Part of a small language model's weights.
Size: 10 layers, 12 heads of 32, MLP 1536 GELU, vocabulary 16384, 24.2M parameters.
MLP neurons of a small language model. Each row is named by its layer, matrix (up: input weights) and neuron, and shows model dimensions 128-319. Each number is 500 + 40 x the weight over its row's rms, rounded and kept within 0 to 999. Numbers have three digits each.
Before each neuron's rows, "fires after" lists the tokens most often just before its 100 highest values on Wikipedia text that the model never trained on.

fires after: ",", ".", " United", " U", " South", " San"
L7.up1111:447503503471534449491562447521526473491496492500511535506495565537545399456485519589521447523412501498510462492483555550473486455510516458483488425498492473497484519542495515505468431467468498447523527528534473416460507486587504499516486574542582465542490532507484438508567473557567497519510574462487504507451528499540473449456498488476403453468532486514494470525504489492499460505473532514415499501575535512487520529523464516516447542533488517499495445518493486442477449488451533403545504523451547438411489518430450415488558504491450583558507478488555455584573502455525597476

fires after: " (", " the", ","
L7.up592:494513482572518545470476515491482482465534512509485493506512575445518475571471444477567519491550518511567504492474558457517452510537519552550543478475536379540497518575503516472475501429485503536520493455505463530486453521454499406551529485513462525518493509421565475542516519513477553509450495494473489481421485443459521523508494598432541527487494551532502523492413468576451474581502527532489449534528518525513382461489490508478554389540559496508496501459493451484494470563502505423539483486485559489411481503514460599477513510525484512502562557502497521460431511542477550484

fires after: "\n", " the", "The", " \""
L7.up135:538475533516548522481449486498544498417495510497466531533496515496608516483448472482550492519522510522465523510456481514528482526421540450543598467458487525528445569524495516499444511433504472594497544521488544505485496499448602563532446513471396486516503595548469520473512522524508490443477510461538462480556574545502482468492473465506500439483482442591575485472441485406459508500487514516497495537492517512582457604500503491461474551523532555478462532559451493459492476479570420482526540533535511456467466525496499552470490453493489505478526556512532482487540498512424497473

fires after: "–", " at", " (", "-", " was", "1"
L7.up1001:442497481493528496501469552514524480491461493455508539523618528525464509606463453557479597463565496505406530469469558559504507472443464522502459491470492503514516521470484496508486534495592494501509510456488508474439488491524524435457440507509492555463508549532466489520470437497517489492425476501478447488498456466509481489497482580490491457487525510565544508511503468478446514491485540441497451539532548492504410507490627473462587520571540502455489494484479549472487504540481419495522452467525430503546540544413568458467478498485470502534550426440459487581514496441460533497

fires after: "-", "===", " dis", " (", " un", " be"
L7.up925:481517449487486637459501482486539520500540594419508546436529509495565465518551495463496545444562514469476540400536478538481461476514461491508444518472455472533495505540482500541515544463472500532487479461515547451547505512498540543500456444490515500499473528482501455528473470541458440551527494506509439571468510482470517503544487485552546468461561466497495488486446514512505512473426543497482405473399443426550521521479546465444540487476505506490504439467429444611506455595572413538434514498499491513517506524492494567472480486557479595533450530495519473527477424503551504539

fires after: " the"
L7.up956:425453537550499455506555478553534590462498513488559486538555545519505402573503494565535593440491496526510537483497513486528448547498482480544413475564549483479489519483572521463468462554515531507508483462493456442469497590519445543492466508412514505454484541493474464496450499431530492592521559466530541454490476528436516513519446513495471541556570530568506521445506478579481397500489511529472406513496525508478560504510502560507573517490486558423504474499527574493451507527467506528480608543441489441500505472525476508542525526493488585486491477510546458543494526534468495511

fires after: " |", ";", "2", "4", "7"
L7.up1454:488498498520559530554509485523582449424454566572432509440532502538471531531508537526546486452535559524459483541463528520487541571487431490479571409523456497467483461575478501533501419455539497508529513550509498457445473508462589524531479452511443488439533546452507530560473509526446455510530515471540533516526428493533457555436521597571514511510482516460516526509474522561501486486468475463469476542521516548611503475509503494477505499554494470450528511482459472465540504477535493529558441535487553510490543475510479496563564460493446523516439489513536445535588535487511553430

fires after: " the", " at", " a", ",", " in"
L7.up832:470420491480599493555538524548581526590486467512498472548489542513553505509457446572542501499520556521540476496445565486513504509519499467513487449438477465537519503471463486436538466488472437523533478520452535421496498570499522497538452529426524455461474554538541449481518497494562493529493515501561481525496469463533515484501460516456524569476560464583540496480448424474531444440485556473517444510489459537517473486553465500477504476504443565524486540554477536416493538500515415493428462476516510529504502491539471483500530560508477558560518567525535471484522487496463506537

fires after: " the", " a"
L7.up1007:532500532555475514501529557511548487532496573481544520589544483558551480495531489521482525394498413536456550469471528492533485631507516495520486491530536456483459505450571526478514542519524450414569492441521564469518500575522474591541595465470432419530454431492449523479470530506530496585498564485488505522378588524498450509483452508482523519481493490558492469492527428574475490556510492542480524415429537563536584458537537484456532412512446537488463482594556522509453457505540549506496499578523473470542462518473461506496461466515459527487526497461514446541484455526507527474

fires after: " of", " the", " against"
L7.up88:477481569445541512509468507526537543498537530521585530568488578500500482539566464574500512524415561522441565414510509534507544542517467469501432513519654528472526539490512505459466516486516493448533471469473534467487532520511525587528476512457503455414409484480522480442504521491531513512443519454489481511510620523484470497511487554534462506454587478497505501462482472607462482459514510514524528516512457531521515520459449500497453500496481505482468566455412487500464476459450493512505542506516464516492525499478469510528516489473472610496489518513488454514522523462523553513

fires after: " |", ";", "/"
L7.up3:528511545511496481516530489577575568508452530579529519551515527487467481534464521597542480436442476500453475470504459481476554528530475459487538410550468493551506477520507528562566534466461458463542531529561501529478501456444486544502501491474525478444456491442499457556469492470546491461400593469553527529549500498500450555551493522544506496472559523543432498490485470535486438510476519527470538543499518505551530545540471523409513527526508552462442495433459490540539457526502521510518486616525493487437461523437574506485475474509424572497464464540553487571456566421506537444

fires after: " U", " V", " Am", ".", " For"
L7.up600:486444552525483455462491409523577521517455448546549446469528538497521440464471520499529472495460464501497463468519520540495557539543516444484546458531510548439473475555518539604551463541483471507479525502476488438483453524552513526563528541480580550539512544467459505532487577515571488482453510444529469498542505518460546485535495472497460512504556461477434458496551477552492447481490486515488553464519537464446456510489466464424485391517561449534483531486526530491514504484485484463499466542468483537414495470448464437540467521435491568577508573512455504519491503445539544411

fires after: " the", " E", " The", " A", " El", " L"
L7.up1107:488496621498522470495524482482505556480506580493484587506492545416461358560554434556520514495507473436449490466525498498505525474492553516530536494571461458510457581568553523508479501519497534527502421448462529503518537516538513490464516553467509507474552469510478531466490408508531478520460562542429455509505613534482443530487402503582488449444519583566472538493464491515460377502472492552477494465556498515531528483471548523542505513498481529394456467528531453495499442529467573451470498521435459461495541540451428482500530510484467540495547476528491434518511522474427520517

fires after: " |", " were", " +", " ±%", " are"
L7.up488:459531493492505520485524507501485556552533486488536519546496531478471413542525503506495499452429504544456509483557494535482492493505485519497511521550499488494499489606470504552456583516524499418489508486476451424538498478580579532476522512516433508457494442393504487481499420453466499531539496485484487466534549472507540562485440540498460518551510485568482471532512525481479472452456496505490505580526481492552419525467564541458454485565482558424497476391564395483538524518471555552534500528421556510463519496461463545520553493489519530488485486402475473439511527527438535506

fires after: ",", " |", "),", " (", " a", " as"
L7.up774:440509520543528436519442506488486535459463476494476580546570531566440528563508495517489507531557522511525488436464545519451476445530489543441445387503538488496494508502484496497520465450564533538520488441533496440401456529596546444451496478525434471534501508463466470524469484502518615428501535495447500514488536518437526464454415433545523469472436535551498467529503522580462533524516533457465564540515578472482486424460511438481490511548490492510545479535490475532487544556490504469511546455466473430472524547485516494450487538541437581500519550470517533450506486508492572488

fires after: " a", "E", " (", " un", "e", "d"
L7.up618:406531541503463445453473433485494588482528507465476440531537565448505456610549479466516555488491521486533525406511529447515460447581514508520518499411513434531531559499490493498491496470523445513522476436470506485480513577537486474448461460474595458490421457474561470565498523479517452554547506509438419538552529505456504496570542568454576509548481470540545502481492541533438475460515502500491498543448519536521569507501532454494575474489536553465518483552441503452515560587529488515444535492515446485509513529547458518444483492425532447560525451516514445504476408574477516595

fires after: " |", " ", " were", " Team", " be", " Officer"
L7.up476:487477537538504518462497479448490506503522501488481513452576529498436413534517520430428500499506519525528476547502528520521492414583488461505468523494502499502526508558485448474506506502527483542469479474530461448574484486490492510520476506489539494451471507463511476524497471569525502542530433528427493510504499513476497469533520452507500503496455459535498488491559520526541463496485509501515429462527574520569419500510501580544516520504533484435451431444537513559494535478522566537513511488510538531513441504469518550536590579601524483507543429445481493522494475549528464562

fires after: " |", " (", " on", "-", "\n", " against"
L7.up1215:543490450535493484533502465530630461498452493492530493445534454467427480537492397521471540538526532535445444438531480527441550452508517493492509500486519499512499514529488529591509530511572418532532517515429515429381563487487501519459554516463539483472486539470464486437582470477510426417501492503487545499543567490511436472538525579534499479412546520592531476470502426515519484576468530469524461536498518537593469564513538502495562576519490492406526439504466534500515574550516489497503441463488489543536520496492480484500506466498433543587476481488517460505521498464524503529

fires after: ",", " |"
L7.up1075:537500518468494487449537457562498518478448519506418556447530559484504465539583488513538535511562586500466453500499510524493549491572474542515580510446500507512465536540551456602534523459510488513516535473541503534385488491504536509448431474553431482497471474385403515514472540519489471461519510492511527489528502486483497512427430557488515468512548513533499483506533554451464517510453517495505581472570470486463610539471494492494520489463494454506500468517461482527494437496509563475478495572466494467486528505520467477431456435544504486498458487472475516555531541514473535456

fires after: "-", " Le", " micro", " dis", " +", "/"
L7.up1518:563471495521524567445519528477504483491545548391543555498489521485471451544533501524509497477543494482429483430546443546472502542494492493557522569480558474514528500539497461548469499486519483503505455515481522492493530541459554470495527438515442526547435532504545476497501462505521491564536544510552477551521530560532495530573477545568523501477566425588559525416416469524452458510537470458563473475490521559500502520465520480475523475587467570401502499502496470604492481529506450502514484556462496487527438549472495543463571480515472470544534502466484469468482523501467422562

fires after: " the", "-", " on", "|", " \"", " ("
L7.up1272:501487505497479484469510477517500420488489525468550482506525497521509436532475514426513560503521517509501482458475544503548518539536548476500435477547477485467422545600530532482455425439500492536526529474513471413452478568533538549497516545517528470514493525465516561514513484487523520544542560431492552501520472500509501578567506575500482488438446470510495514482501485456458529555468547506518461492464528451509400551466508421451564542594525527481490427498509524493550499547512426514442578473515469528510506510495482516496475528454502477588491567406512462536582440484469543505

fires after: " the", " a"
L7.up418:495486494530517511525485524545571572450466485468525460510543504528535449495503449548532574482458517518577440499481508535473516515509499519476493357491536505425513485476479522462477456436493494491530445526509486410440417577465501446449538537487565494443515495532522478594507535423526516533541498494516552512548443538500454495546500460477539563404440533536484495593516500542518476468464540536455464482491624544511472495521550495588505486536522509555473461447488532462565465537563444523521536485528513459524425488499518489384463511466474522548525537493535522531450492422514482548

fires after: " +", " –", " a", " |", " un", " ("
L7.up1282:518489531475465516474525493540511495491513515547475439495575492485524500532523440487583445489545530533467432483552524481429528552529570445438541487530556528547454485516556504451481490485457567501556449469495522541503492520515509594462450552512444509488528442478510531553536534509431462517548596542477538508506493393468539462528444521547499560527477510522512487552511543464443493420555634552507487522451500514537532476483564467478559540522482476429521438471491514509512531487508485487502542464547472445503476518548462503444444487482478490570547462440469508456559488553521522495

fires after: "\n", " |", " (", "==="
L4.up205:471518481462455496490505495452496511538545488479462490531515490495495517507476488568532495560504610512435483544468538518486550491535470476458457503478581503541449559483485495506485474530477438551435543415476493500492650508431485523489484551489494498529525517562489463576472478442519513448531490476509487544544420503464510488491484512507485471433580536555502566530471539499490486518495513488472514526560568540471531437487510506535605460510475531457498437551514564529513497596569443535504571457455479512476523632449406518399474497475483496480500413461455532580476438509475515509

fires after: "\n", "-", "|"
L7.up86:450525503524438530395545573480473470512496502441495546466521558576552458554518491432527536518485505561526494530478567552544552511494455511489516524532573428442531561534511447474457513496513413449484504455485529527595502522461516443441515517556473430523467530498415490504553457503470542452541485511454465484526384512446531518535442549577566532446516449498500511564458544520423504439499535493485487517551569535489439461541536464475567506477468547525509486517518540447504495542527499567538508483521538462500497588548454515454428511472454486543567460494528511492532436543531489500

fires after: " was", " is", " a", ",", " as"
L7.up938:494535416494559474476468488498481586506471519431483492499549578551516540450474504525538508512575493506500494462495575519489552518502483458498469420460505463551517487550451485576520482514521428603486429474453429497457485576581571464540460516494508480615527621534518455482434472486525549487437440487461491472530476472541538545475443466528398470449530508598563499487398539486413502492487480462442462505558535447497453472510493509472573484610465505553459454495520588513424502516527490496512479469520508462420485514531574544532483525502564486504484502528456467489504419444414511459

fires after: " at", " the", " a", " 21", " 1"
L7.up1102:455457539431578466538650512500533537473447489542480476447557560507522487492448446462509528480492557539506456511504579515605460484537451428464538516495493499503523577429471503391490474512452549498527495466509459416523410492505521463548448591483530487451471480548563458580562529448518480483462589514521510450468528516526485479446448549498552512539477498564526494474475482421490432464513519490531460523411562566526519557566480472443496455477519521473437464540510531467592502530607465463494487528539476468483493490501475502413500471521494563498497508514533446514527490481448452553

fires after: "\n", "==", " |", "P", "-"
L7.up613:438532471512515492463494496463484482560470516419461503409499502543494416497529525474527517481488474530492532462465609571526527523528516480578551534529470525524507530515511507521475544546542462464513520456452453509529544510543486516396522449530472394524513495481466505448445479478463473438518426512469515567506482471525527600503480553504504540444507524564428488541441531514471422580492475444456513460516565506502395492543542463444526499551514519523478521510495515432525503551524485536432460474520476422482477495436426495444535601524498466514529512442480539470466475583474520468